Weights of a small GPT-style language model, trained from scratch on English Wikipedia.
Size: 13 layers, width 256, 4 heads of 64, MLP 768 SiLU, vocabulary 885, 9.14M parameters.
Architecture: LayerNorm before each block, learned and rotary positions, biases, untied embeddings, attention and MLP in parallel.
Training: a variant of Muon for these matrices, 5393 steps.
MLP neurons of a small language model. Each row is named by its layer, matrix (up: input weights; down: output weights) and neuron, and shows model dimensions 0-255. Each number is 128 + 24 x the weight over its row's rms, rounded and kept within 0 to 255. Numbers have three digits each.
After each neuron's rows, "fires after" lists the tokens most often just before its 100 highest values on Wikipedia text that the model never trained on.

L3.up752:151105139118100143107122120151119161120127126087115140157147140091155090120160135111164104112115134108114146174125129135107133124139126150114137117138120130162137160126126129142188115084122142172130090099128153151143085100096124124112120131134138166069123097158159116158144139103121135107116116140117113148138135126125093160090137139112181136124163096160082094138167089119127131130148084121155118121119089129100155125130142132142109135115129176129124123116143125183128147120145133135101139143156099088122128097120082113167140121144109119096135112139141174109151142155123158112080163148108132136100109088117123138133168125083101093127098130112115109150157147162127116157198145117094176132080106127073104133128099123160146143115125120180113151176120085104179161139105098
L3.down752:114098112144106114117125131094148096116135097211127122105147112155090110168102132125090143138185130131166097115137160134099164088121130104138151139090114126140078109122133125106123106166107120159150122140117145144128164153143125098132138140109063095138130117135119150145098096153149121160152155162156113103144091136148150090199172143176108109124142116123126133151104165116109149158103136142097130156209169133146138112129115117132084102113099094121100128146141138136134146129154127081139100129141119128114119121121134079157115132125079098153141121145130137130119131123117128105160162116113130141121136128104144176123093159132140137135165109139155114154094148125128139113114158155112076111161138112151136097146156140124090106121143159085149097164101107123109071120135126
fires after: " c", " h", " l"

L3.up645:120110134130121150149144145172128129152144146141184138135133110155129112129121141112119140082167159057107184141156129148126170110123141114139104100141106165097165148147097103132160128116143148125081112141151128142152122128132121114136124153127134179105093116112111110114073098112180131114109129116154151125125113120101134110116145146102164168117113118125135110135172120137101125149155077123078130157088159151152158099172121153099142113147141168105121185095134142122117155093157120128135121137119099146108137161165104132120089123110103100154147130110140123150102143120136145127109107112138076121087148141105100118112166145124122147148120134105114110127095120056112150152118151139107181126162117108133141144133118117107080120113148196090136134117127125087109127083084169
L3.down645:123123125138149101101152143100114175116110133137114112133125143083141134101132149110120168124084139098105127120145128143122081129150140156092139157112143109119138119116114136131157132135121150076145141114099082095140131124135136136099143099121122136093097082116142178120130139122150130122139150146118118121139131117112126140162171100154127110080128135158143099113122133108183105091129111154142113138119094100105170155116186068137127104151136128116163136194145150113141114181146132138121120095119106101133131146115161107124093125158130151140095125150101138112125119172100169165100114115159119111162142202125120150135147193133133195118093084159115082116170063105146126121104170110127118143113130146124126105134166097175128136101136123146120123114112147092137155143127102
fires after: "ar", " h", "h", "c", "on", "u"

L8.up242:087157135138082132126136109127140108169125135141146135139145136112170207121141124123144145140115140137111115097148131117130130130148146143152104117182120140111153111077162119182149094171151148113136131134158141095138124115130133087108123128113079141121109146130124106122112115141104141143151137118123117113089125107181164166165072121114124121177123124087092103160122122139127135144127153116095155118118109106143152121139107135159109163097147096141143129120094102100119092139113191147146105150112125155111105075076105152152106188165183169100127102125121144119109138156145125106130088100136180138139120172140108144161129156165156106122101104118164122148109113147150110091147127100140122153126082112103114140097132108090141127093146144147099101121085116125150123128116100
L8.down242:150117081121121122159109133158102155135157135138111114131129139124131133129126114147173137183098116137098123158125092087110122140122108139151113139117099165115135111076121124096120133142119158137132091135124130100142080134142146143152129139150100126154115128102104109143147109130124135132157132100140128088098157145135109138133109098155119193155133106112193113112175118126141089104103088093134108119134137094106183142141131165135143131167166147151111067113129124136123114104118162122119129118113095119139118165147119118129144124148120127099114152132131124143179126136053133134162143125120096072137163122125102101162124066119098097153133109159134084123142143164119122158093122162109133176121106171120128145188144147132076105102178171156172128099096123120143132139142110
fires after: "b", " ", "o", "ed", " (", "2"

L7.up536:053122149137148096124139138109136124098124121171114131134138156131122158082116049159144109141146077129170120145138154124140090176082134134157160133137099139088099135118184127138082092151136139145100124115134145131138158111140118158169108127126101121175125112109119127120103120162125068148098140097114140148121132150117109109160100163132163082121143141090138114129145130114107087109096083115132104123077169138123130123170123141150126122162114140141120124155141148117088151138155162120113119148167136129093125135096153132150135109124101109140139104104110156125135126113142107134071114128121096147142123144160086128170106129102131086108111129154140145104121073143163140130180101148134144110073131100135149099131140109129126161173130125177106114138164139129145121131139156
L7.down536:093130111136126151120100087161100161206141124126091099132133116102125133156122107123090100135179165118112128184145121096094104096169108174093098124127139136150128143122128125105103119136141121135075083113133130142109111131161146148111136092163166141114131106121129105120159168079099151127133161151140161129126120131127122144117139104122133153118169190158173137152127150112133174114137102126143166159154110113112138133096148122144162160109147112154131130131120126095126135099086120131105108108140150162129045161108100153107162127119115149069134156138089134174141121103140121139120123106117155128115198128093134116143142097159120123124118087128122116122139140135133096076119117161151105143153142126129119101128158135123138095076145122153171129134107112081129125129135122
fires after: " ", "v", "1", "i", "in", "ed"

L2.up202:129124143112130135110121093132135141150128118152103166084104109113112108125116122105168118171113099122135100107141106095067143139092156133157132117188167119144109149127154133161206095122175111126098145153143088157134150145102149107074155102127131122152118107091154151125079110082155128137113128134116103113148114120165121110129126159195131098171119127159131123146123115152134128113074136142151092120109118108091145142108150139125108120147173121167096093146137100106104127098134142146132118117098109157140148114095121127157131131127160121120115121171138115152132125123118142116145088133121102132141128108115088110113140155162143142173140133108124111096162129171170116146111163193141109142165148109112109136139080109109172141117129121095142138137068119107161123133085161
L2.down202:150131140146100151119119101084135135086126113144115115153132113102133193160110133105118118100174100144101153127130128104180095125144158114132136097143137123148156125136171111117106152121122103117176116098163120149171145085133138105171090138086152135090125138146105096099143124149122074109120125155120143157119119101116126144156112112075121168114163121097113152099148135058128151122129138104133162109177094130128083096117129111089107132123122119082127119118134117140130122099132139140138080142135154139115140145146093089127137114160163186141145149116149151159134145130088140117157133141125144118178136124133140165098083152122137115134177152129148132145131136133120127111161080130108157157083104138140138096120180120172139101094143102120120127104120152142118106118199126
fires after: " G", " s", "c", "a", " S", " A"

L7.up512:124119138156111123131123114131155132119158146123136138121134151101109144089146132136113073186112140109166126146155144120190127098134136128128118137125089158110065130136121113166119116138161145062146135130133147128122131127185119143152123134119115124085121145172128133116128156126119131119149106143127141086132138095174117108111121115133099101101172133078115107159140145127121111102110112147143102141159145126087175128110148168131124178108099184141111158128125154115111127095097140126094152110140091113171108111104100113136154123168163137141167138181142130118143120105155131101117112128137133082125155093131092100150087122143127113116152100105115215108131120143120149129167117122133165163129080155126098100092141095088139105079105101132129073138152147124146134117113144
L7.down512:114159093123142125163114130098178134174154150164144171134139135153137106126165121143161129187171117109086113131142138131165154143099108117142096125186135133107115094127095150094138116164124120052134076153135122129116128148117134131137117139144109149132138103098103088157085120076153133146109126125158145155113126189135132105080146109108128178141109111135144138086109112113115097147115154136101106142157106153059118140186111109150129120122144096123130114164119136122100099150120147161129110106127170094149100132179138110130096117130161154081128115131127163087111146131112148147127162086137119118163113103099153102128141133146115109132131125101100136148139137102158125112102142138139122167103097148161102171122146112100115128141157105139172113138133112106132103132118092
fires after: "b"

L2.up100:122120085131115118157091156139133112133149123094137144116095152123111114141100086154173124099139108147128099150129128147064099173153090150144119172100111133145171137121160150143110139119159133125119149128098125095093120144150116091129121119165157120135125112074132157131155121130147086118136101125106106114145141134141093122112127132112107164071122166109092158118105148122120125081127132159105054128066128126138138156141159124164136110154127156102128152168133099112082097152132130148130148101137113091150142105144136126134119164107131142124141131110089132168135139105126156133144099115135131134076110121175166112118127146151129111170124168061141088118181128142120105147098105192095103135097143122120136162166140157127134133139124116134142126130079123101135180136114145
L2.down100:096116144130132137125139105127157124142141132077103130141122114109135126157146177092149076135079151128124120125131165141137179110136149145162109115130143126083087103138137146121110125120141118118116137154135139106154147132124142156088161150085140123129145115137113118125119167121084190167154122125113127135085094103106139151120131136138094111160157095122131124149168124103122150136119113089132159152137129083095153130125079116071124126128134084128114143088153132143169146084147134124111103132138125170110083138149135103134141048177154146117099179129159151142149112129130131117092120118131114147145142148087105100144105122111138137076133111142155136121110143156107141158187137155119123115187098123139118100073150154095102152115169144120122131189151135104105098141140120
fires after: " t", "im", "ot", "us", "f", "in"

L2.up349:142140137112112121121121154088087135145151102139156158138159082144111115172134090080107130129139129166119156107142129120139111168146145149105137129150167168146171097119152131152083122128147126156184098117133128138131178138178130129148154138149090161124109149173137136114111102136127095121134131130129159109087136135103126157186104103147147097092111139117100137149131115125112140095117142121093159161145138119153143144094122120133108123149109092137107148171164075126148135131162153183143111102107127124125140146172078124160111120102124128151121140086095094114137141143140131146082120143145106128100072092133111119097076141130158175123141128133122144101145114157137155102121125135169154179108158100151100120104086119154148132125106063117121121101107112111098107096123131
L2.down349:144132135109123104143178160109136106087138141123108129141109123137093145069134139125121101123115108103109107138098118143164102135125124140144146144111115131114113137113094136123120174113105111079060091146124132138131081157118148097111133121148096133230131141117128071094122107151172137126110114109124138151169101147177141116100146156123172145167124146167116099137114117135142164140125115139184107129126156155106116115154088125123121150134122148124140147107127153143132132100102151111147132122147075147141130105076155130136112101145164133173139114151107133133117118150139101132144110137139131163143099125135145149135166127124105101066164179098153096126130140148126083120138143127093140145143112120130140095119124176097106149121137116083117121104117189147169144165086132
fires after: "is", "s", "O", "it"

L2.up583:146122124108135106134157128124155108126165125088142133158150119117080126104116106111119098138114154144100096105143140147087086163169077152163137116155083143125135106117097113135106129131200130071139150120136105101165126177170117150145104134165120115118190175110133105129101141127134132121122138140127147106107104127133103119154115084135126142067128119135157125160164130146087125128132079114107107116129106124131175135120097128100122149117125136130118113134129143161119115088123155133069173127155120127117165088110138140147086147154113111123147107145109139142146147103135162163110105150149150116090107079140107104141091132145138123146138161115143103114120151119106106156110182165144079142114136139148126103182146114152125144146089183134104148134137147101159132100180135
L2.down583:154132136127103134084123089100112086145123084125158151105092178201118114139113170101134096151125127142104127113080122128145114115145117087130174151157100128105217098160129119092128120129145150137110157150147118109149139129116119139138126139102128144118144132163138117090110153118101118072143114159109140114122130121130115146115111125167151171137172153154140096106198127084127104153135090130129091120148136112161163137160146119134176109110145141093112157103149115143099141063121136155099146101183070122134121127117117147135148127108123142133138124109163128145115119152151157135113131108159121102125109085113101141157140158119104137113130148090132130095104161111130103127160155091096138121132123100142141153148167139150100141102161124136103156075137144116117107124123128
fires after: " A", " L", "in", " T", " t", " l"

L10.up304:122100186164119128114079092175168125098112161130159104146157169165116122156098084098129126096148116130102146148149144079180163135101143115116094129123099106136148110105130147118126125142117106105170150164120140124141134137094135157123118096163155125063105193156120113093101120130119145104129162117134165147124121114080110094129121143097115117067135093139119116139138075118128129140122111109134152145085139130117127113110154104151149130115118131099140100105106147110142124157148132116123094124156159099117146137114144088134150119141121147112126133134173096103118080163096124097119176116125122148150108142131167144126140138112139134122086162155179153127132125170158091094125109116109120173120161101164136109116134148147108097186128144135120138151099151127127170130112103
L10.down304:095118144116125197129058153125101110142124127154123118093119116115139113091125112135132139134125106117104124117126128125131103120119122110111140163116132171136138117106121145126124129131112129150120095114141159151101134132157164124085114127120139152088128130160125129183114124131105147107143149123117120115139170132162140142160119155153153150144091152098091151085100152149139102095112109136081170126160085150101122086129133117087134119107110064164157088128158119139185115115128119149128109113111134182110113145152111157143096167099076113150156078171144113136124136155148085121129109121149120127139164125113121107122098165131161212128163129114137120137143128107126169131083127147145150179124099124118130103116134148132136121159102058156144107131091123144151160145153098
fires after: "or", "ou", " c", "o", "c"

L8.up160:115095192130100107158164163158138142158125114164153129106153111111147101131150115142108154126142123109121136167166166182175166129078095155110136139142101189166158095101097131121151149119131139113125105107115141104112158105122128125140094110133125121130083183130157105174148134102138135132118128148115141130141107124122135136142116153102121126119156123099130092136115137129145139128177095096129096134130130076136098123111140123103103147129141115118106117110119086152095135104075135125113169118086107116157199146142159125165130115130133143105111142113150120165154133148110182118072110115080098131148124134146096136125145100117156124099118145122160077098146069116158149136117086098150117157112120158142130124144116148130129110194141118132120124106110125104114121159097145
L8.down160:148154076098145112146094088128095108149109149161150163095094158120075137150093135109177154166107162158124119140096144137075117113183110114140104141148123109147145122095125157130088088130117151138166114124120095136108146117139132138130128170126091146140083124096119139145106123075113126097097122124140142102134164128120131113107119090135178123112149115116143166146163154096125171093115173123142127171133116120077096113120131150126131145114173138100115120138147162130141128136177110157120095134178114130110099155129072127142123112146168150137093110159149146089109169140180128101115116109137116147110125095155153116123147102141146062099138144131121140119128108118126143133125129144104113083132113141097093124127098122152148112165159170155140159167124119153145127143129124
fires after: "s", " c", "y", "ers", "he", "e"

L3.up493:122164112124162166067141148147133179148128107130094132134137110174121142099113165099113112134128113119144190092124140156123121167096138149170170134147133112126160105097116136122132094112120124132154123096125120101143104102152124168128153138111138141114096141099137114116114102081098091128097134138130133111122133141141130127124092131173128117120103099090102112117124165074075126122133161128115119107111062114099134118143173102098169122098101114088135171144100150179123138136120174174098101128127115129084100088135059120173112147123131165132145136122128126129118131155118137138171136152159083159142128134120131084142082138143110147165146170149151128113150110125156146122142095139153147162111128122137182120158124113163137138112130099147104167130159130106135127129126143
L3.down493:100142163130087113164135146149128133114109112109133091135146138095123138117123130115182134164111125121120120134094154090095100120168110168157091143133105133132125134124117060172123160173102138119143172172109103136110123163109112171120164139142129133174118136156146113115126127120102165131095155123086103109117114108146125128124114151090147102164105175143132127138095142132143133137129085096150145135155205117160135139140149139148154111130102135114114139136162150107134108139131093126099135138149080168093147161128090129137096143105084092133138124130142173094109134107147136072098142158177138118127138146135159112088164114138138113138115137124141124139098138116137105112099114152095177131085122143126093122171097127118130123141128130134129042138133176141134110111098099
fires after: "o", "x", "s", "is", " d", "om"

L8.up746:102141116135159161077133148124117113157141095170146117176180116118122105124150134116146135113114157127110119117169101142114121145134099147124107117140120142102155140071115142113140142154137149135135127185197145093127126093117129063119128124152131123088116130167138138148114130132173111143166137103126107115097129126142102136125144129145107159142144124102138123100120142110165145154152128093144140136131126128148152144106127132128186145142131118121127121122107095073160067121164140142108071157140178076172121135147116149095156143176135129099153185184119107127125101162119102127126136112134141132156111111125106156102116130175107105161120115110134148137104115127104094117097127104152140155153124151125100123122132122103098153118118105094122130092094170179112104136140056
L8.down746:074100146114126093099090091147159126133133089124101139111131103139123153089123140148136117133102157147152119137102135126168123134171166135115125114126111125113161124143121113152105138138159089149129122154113139118149094082127144134132144083115169100146105124121122147128136138129149135130168141133113142092151130165170128106191110114102118122130170159133166148138137112106133140127092143157123155168096082112133131146151050100102104089144129131092132089162157112158126128127143072108138147134144118154141098130086102127157125136163097124108158104121119128149099132112143119124137122112121108122123148145123118131138127089138144117146093140138152122090166201154136137078100142137108135142090136152153141124185141126152088105097112132114180120141190108123148051144120143
fires after: " ", "b", "y", "er", "1", "2"

L2.up323:106133132144136156115137107089121137127122144159150157134153156138141126139156132140074116128163183149131135116166074140099148126123088156119168137143174165116169079168109141125125113091137087136136118117134109163149133097172109103132121144128086138160145102135085094120156124114099102086157150116139096116133122116141182126065104095141119123068146103146146161148115127131119123094124115119161125119160077100134149127122122146102097133137087088087157166128103134160095158171147109143122176086165143140108113100094109130149140113083161148185125117108117116099145112111111137130097107140118149119136103099152152127139152132146146167085123114160160136137097126161128108111149127079135107140108115107125120128114131120108176117123097157131131148110118112105119124114148158
L2.down323:153101118128118131128158157103135151112138144089131124088127136101157123067171097129124090111140090147134128135092141070101117164150103088177127067122076104151145140096145125127173130139141129131130141137146125134120138126139115158149109119110096120159117105141154110071127145145095126137119131124153112095140149121087144094143180062155134132149141152104112093111094086135121099118125122170117127143144108116103138143139122112116138153138146109143104107106138112089152134127128145118150149150147112164149136141114119087107150160170145127130144143174149152139126137120110133162167161146120097161145099145102097094116130154115104069132085174181114123131143124136168161176117090180124113130134126116164146101142083157098138129130170121108093148155125099134157114131126147
fires after: "it", "an", "at", "n"

L9.up127:146149158151136119103143119104162127114148138205148160119091139132144154116120088140119122091125180124134174121135154175098085133091131140144119082203119186167113156132132146143135108127107150121111172157143159178119106142148117143130169091108145139119098107137102121157124140100162127116190125088129138131107119114087124120110115163123121136118087130123101152153185102107122155148134161116137113137140096121161146132127093125122112158091144140096129094100128116147117116125133112147095131151114150119109108122086115098165097156127121120096156120115146098128122163126077136127159125106128137122123130116167122110105118103099164153128180133124128085074103138127117150138106130103071112122120105117122170121162165160145102091121145111108117134128141117130145150152165150
L9.down127:122140194112124139135116117140121152105121162096085094131154145157103138159136166099132106155156123159102112122104112108147148114096106133144149167095163086137156104139130116137113093127157134144134132115113150071142136131119118121134127118147149116180095124136158124114145094101102137099116098173120100133152129118117147140176148109115077060125169175121113121099128084148141133175116182138119070156130136139103091087127107128132085142170133141141123125152134124137128135111118104108105138145122093107149158148128121114113152163110128171131151111168094166149117118136138169150077140087120102161107114130098180117162151174107152094085118147112120146140134164115148156126116149117159130086105156141130094127112150111137129137145116139135080105127137137141125083090132135
fires after: "i", "s", "an", " S", "in", "O"

L7.up653:104109100110112178142110136111141113115142152126123122137151174122125155150129129115104104156149110140130131114119140149094154156159138139145174111114099154149112123125164133151175124118118153131181097140191097132155146107133142093111071129134115109102099118167146148132152130081130109150116192137124090117091131101129109146147122132137135124146142158078121144143090157105124135092115111129133110128111098104118120168145150139121081166112147177149164111115129115102142090101127164115091114149149124124139111073103114145143148172158193087131138123128129121156133117145084098080116153126143123107124123112147095117170152127130136075119153088093170120105180125169122075112099135125117132122164117150119142095171160130139115115125120123126116099097123118154144112124083150
L7.down653:120065126155140133126118141149112113138117103175128129128102118145149165100105127120121119180109104150119115149151164114101155106165067131131094143115129124080153150092110109166101136131165168114096141121137127129144114108095136101148144162114112108154146134101087095090154084099158157119130159125097152132170162123151087123105121107118098140141172083120098151162164134115152129162156131107113128094137133098130127140133074104127185117132150118114171135136115134134109106091155140141112122134141169133126163120161098108131103100133095140052104126123098141134140103123123110114118137159074124130127134124137148156121123138130123140158163165119139093095120128163118188122144138166100148148141115153162159147118161104145154145146138163112120113110170072122147113125097118
fires after: " ", "ed", "1", "2", "n", "st"

L2.up616:120109153157117112138103141097153113141184098120178125118177128088147137168163137107131136133095136125130089136131154128153150111171130099172125155134127089125118113119128103112132149140111142152118085163134158121139121156140098151144160078146127154147169118124140127106135085088113088119115131183112103082112112130181127130110106131119135093107144151149099106163164097126131114065121111105148115090158152151205122115103134115138195133124083126118114165137151108132113129164126127161151163110133132120144103155128100119178103092119163163130091147136122126099144114143162150154145125128109142092140110101158134109135134125143127096130114113117113160130092112145159079107120138104121108130145145141162163158125125101134132128126157128185111101134102077101119115100126143
L2.down616:145120087129122116131154139152108135117108135106063119109097156161132123103156109168120130102137125128128130117142159104110088158079130142118139070123129130135143144145107147124133119121152109150125204120100129153132105127113160127135087146116129108095118144147122134145148130101118140155174106139120111162135141097101134137144128132078109178181114128090146154094110178151122126179112186151134132153105114150106130161171153142156088142128169139140135117089113111120118181083127097095130093121119177164107186111091128126114153156129083079128156109081144150155120117125098142117176120127109085142141127144093114131119161093073119129133140142136077111123154150142139119155126134122128158111154095138088148131103154132134130106137113129080116147145115132124138145146137110
fires after: "ec", "s", " S", " I", "Y", "H"

L7.up661:133159146079136118059133171175095101127084140092151130085124157166148135101131140155146143133150158112138143152109147126080129139090117150101104113132117114114112168134153126133157163157164138123185084160112116137133170134138135114131138070160129159149093121151120140110091122132155097127121159147192100117154129103104116166116120114128124090111101145146189193132128112136123159127118122122147146119126165144139131128134113115115134120101112151142147143115109081114147133159122153104117147117129119111109151121098118109150133097147124095150112126142122147168115136097129129096110136138131143154126085122173145159096128114158127119112070139123111134204137100119144089138140121131073145091110119102111144109150115130110173133118140131110091148190127118127117108086128123
L7.down661:159112114114082133102149157118131116124107124109140148116133124147152120168143100090127152138093113155144115169136154164138105091174109097164162126146110130118116123162110107133147087107112113107144164141133117088167104170084122154168116114125118109143182128130089146135139140107113178132150069093092123160127097144150123128101099146167131170119129106141117066142189119115135127145147102117116101114168132124161163125118115159122094113115128111143135140120139144111084194096086148148117148085131143100112117124142105138153150135123144113143114150107127163098122124131097134150097122126105104113117139114097156134138105117158105136110174106110081147161133135140088140141121095134147092131104119155156099158110137151114189148140140139130133132161054169112132128148144127
fires after: "an", "in", "n", "en", "er", "-"

L8.up300:125172082082184145093137136126109119108099199167150116093127161096146133131107094147158102099178130106147169138163175098093145183143109131137136125166095140109098121144155165116133133106128086103133117113139116128113112092134112099170152134131112142169074123141168110163120134122145133126109177129120125147127135101154107157139107129174137128116072123121147143153102137128138151078135142162174113148132130143117130155145153129106125106128131157109134151103129097120080143121176134105135154138136129090137128126104093131102134125145094145115089138092105147110136120116148132121143112150119112130082106139176117126127115118127106119120105127127141073093154089113148131125121119155121145153118145113143124115115121135132134101182151135117148187142158095131111087165188121
L8.down300:119080118136127147121134132087129116109121103137087158101105134135092142133088124124129114140106130108112148084126117149122071098123109135150131101092135133156131100137124155148152129142111182148131153164096109107126109136069146137083133133158142150118172133114121105112111152055137152117135137127153137170125145147108138112131110134088114124154096119127154138129153136102097118114126092140157124119163132117118114100121112165151127147119070139151132123135145154143148117129100122119120152161131096161123121113165101118187153098172162139137152170142154141176099144133139063141156145092153156144143146116119166121130115102124165112158114111056158130089140108104129091095108129127129107124125108164143143140099142107165151131115150162136115087150123113142165218108141121
fires after: "an", " a", "1"

L3.up190:082168144127123155138113095109118123095117178124132130123170125132168119123149135130089133130091173134147122089133130120138156124110124124144143112158116142141151147160118144075090144134155105128144115166126131094125109148162121135098149128121144113096104109202112111116144160101100091141138138123137104103135116125103167100097137092159110131102097113120115123163099115121087138074121129129174128110115069109137192075119117126109153127115088134147130130120148139129121127130116103136123148090116141112140110170120170191162108131120124146126091131146111152116088115148182089124131130155134151134161131094172132079113096123126125145124142134171130108151128154170094112123130168148127118142142100114103149143113131099137060172110139149129157100140128107107162154116168168
L3.down190:143095129157124169129110127129139115109142081097132111140107140143134125160155130128150144140159106155099112187141102114138141124142104122123096137132133125126135167120148083137145164124169122135109131100130135093089152168109163140137117148126162139142126129109136126103089079136118190102152091146105142174123129162145099109118136112132143113180160164158115131141136138103159118193112145123109072138136152122106090107098107139166090133109152105166130128123151138138136106083096105155123123201122112097147118107123095095112134115133130108116188120157139125127159143125117127106086118125148139153107090135155149108111159153145139153142109128099090142130109121072133146144145123137055149127079145130118150161133079138107156115111107093164116083103140165129138111139127102
fires after: "an", "it", "v", "i"

L3.up587:124119163126079143150145126122137155108149138131155126131112124138115148086164164075143149139164167139113096113089108081120141136142130104101148151145173088137149132097111126140111103115154122142088116066123164144177145099119127152124126112119157167132131108118150122082151138146190116117138154109096133142148107113164121153133149124121094149115112146112116096126185097147137094097090136142128098146122117151102115124121166099148132132162169139127171161118089143161137135111138145114130098104100140125155141155144115159141125130119093023130124077129151136091124102120126125106115138137110098103143065143135142086139109125159118144118124128177144104147120130137151146128172099109159131116131089140118144145128149111123099120106107116130151158146149117140182162144138090
L3.down587:112142107131147135122099115097152131124139164110124101121127129109144090186094114169097093126105132123175129157148150186128156106125122159136121081119111177127102120150165120128130125132119113102187110146153116114086114145119137104124119137131144082127141119100078108150092117083083148120100116111149132139115145128118126109130119158143165143106129085144126154118062180114120158146148103139164115083111161121142149114145085141093124118119072110124092109146174143104107132121166102164118140141136116130119104106134160092154125141120155196137118119148109132138143148154135123170166156096144126148143181093095113182147146168089145143122166144105115125144144142143136113123098178135094143120129116113145123128135109150137156126126141144115111141128094105100084094107123153
fires after: "f", " h", "ur", " c", "c", " T"

L3.up292:141115148119113124121178147126123134104139097145116112140175111148122142140138128119138115135137134152173122133117148138062151134099120121134127129152141091085130099142151115128177102135129090150173149099111118099107159106114136139098164092126160132141131125112116208105096081116153118124114160138167136127164087163144123151131111157157120144126120138156152112121162137111099130088133141115157096101155115164162116096097141119152146105133168142121118142077109166129094131097154123138114118137129111122112102150108104146147094120112108179115172161159125152122171102121099086105171135144112095082114105119120141088115140148109128145171125124132177125126136144120143123124105101152125090182131137115177173140163139091112085158153147118121132103142150156090154135081093126
L3.down292:117132154123135141127115117086113102108144155073090121155081133142106129113116151109154129137152141115127097133169121133135125157141160108108104108131134122083153150153104132130145133172147144172108116110150145183148117121114118118126099141168141084127114159135138088143170137099096124112078112116179105123115097121108148118084149126118098113134154121152131165107131138122145138149125137140134138126139133105084118130194138132123111114159108109146155122142148136104130132146199144171118071112095150098104139122129113138102129145105138118152119079081104102137090161092107092127177138129175151159146128147081155137122125075140134157113143141154095119174131135082150156086175145114124150130110095107097149145132112156168167123154095102115111153137116128159129100123142102
fires after: " s", " J", " S", "H", " ("

L10.up602:124102178156107100148129128162099140145107125142083083098126177114102124134110131123123145124153145143122099111199161138129143104155128118149170093152096112147098123115125092165143140112157104098107120113113131128149133139124113133136149118116142150102153149144163127155107131108110167142122115117132133153161139103142168123122129099113114106144148135164098074130115060115112128149136100096119132159117075122120111127114123101121102110089122145168137108091120150170084149149159181155127140171146119144089137154111107153153131132146129142135119129119161110161125174162114122131087138152155125138081146090124137095089112161066104154152138171148133114131145107113138162167122144101102117134078099104129179146122132104126127166158140120119082130139097158123084110113149141
L10.down602:130133085119126123119139116134115135155123116160115131115104102146131113132152128097120118133160083130064075130136121105115082134103181108096120108157119130148103174086137119164124104194171148114145108161086133125133152114133134169129107156138094118175126121110091149132174098094104141137118151122186125137117152129080114144102118122120145141149111117155154125111126151123149113141124149119108101142121147147150142141127139111162109154115186152110163148125108116088111176116144136107097122129097113129132102149141145173135131102114100133062157161080128148111109090091110169149090127149157144125136154109132102152130128112153121124094141124147144109094141120089120122112119133147089157126173115181138111107163150143111158131190092128134143094139115126124161119179104138
fires after: "ou", "he", " a", "ed", " I", "e"

L7.up379:115123160146114119114146157087130149082115144126119104122147179117103123168096112153104123146107131063136098161110144091134160144159148125115134115140128120087129149103126144142127106173152134117112139140102109105153140114175147111155069146141104143145100132156146099106128154076160128174119125136115108131089151118144115164129168127112162122102118118124109130130106113172143138117182132121096147137100142147129085116119165125167103122126119129115144114081132140115173099117122162143115133152190136128146187135109135091109148165131116118093149162124142133105158142113108109178115110122119080139184109160133113132074130105107107113146122118152127147165138105136125162105126111111118131187134129147111126131137132150143136111163146159157122145161163081125114125067120181
L7.down379:141142142098126151139130136170105095143134147101140151133135102122110157128176161116076112114144125123118143086175125143132112176107170124139124142129062173137143138103149115115093123096156124138136137093137155126121125127167087100153114116129132159110168069134186138133148126160132124098122113109135137131135118127107104140150095098141097125147111148169170110128143138152102133095097133158103135151160181105121129140134136163082130149136143116189131176175084121125147126101127110140121083088078160140101100134121123115141095131122135135138115140118111145104135115130089129128155154118153124124108131093141160132135091129146127137117168151096126103131116077100089133136106133138144123096139083120104148139110125122194128146160101076180133123112108148092131101140180103
fires after: "or", "he", "h", "c", "s", "il"

L9.up40:116153092139146103115117139101122108085119163155145108104129154124094153138129194122166082079099122157083151156157092083098117163144087127126118109120110145099094144113132117119148079127150124102092116148115122142132123121154142120110134138145157102115114143110155145102153140100171174124166130116151118168157117111098116150151109158197169139106068129069148113140109145101163105115167153113151142147129110148124111118149105089128145085147109138126145150101132105132092123136085087126092164121125176184130150084118124173162170131095129108082125143129124092128124123127147098118138157097113133153105153158099095144151088129114110147125113110140119143113083127123138129129141149149135153143139144144140121076117117095113116126143120147138125134113136133109098129139121101
L9.down40:140108115109136141109139153072139121132119140130094147130139115111159112168128108140148153155149108103109118128093141168153127105145141093139113117140165121135138084179121145119120122095118151173166165175119123135096153099143107125126102112083151150067135102158124155103115127130132139160150144111151150121137156155162114102112101095135117075107120154112136161075114131133111139166121131168173135147128117142137108193099172164090129147130139134125124163156101143137115162142128110117119125184122099137102094120101122086134103151187142132111147155127134117143143152145160120147142125097107115143159145118146161086118116166181113117135161098127104137107138068140106120094097130103148147119114064152120108113099132138110134150109134108091076098136120129113113131098097161
fires after: " a", "e", " l", " d", "al", "9"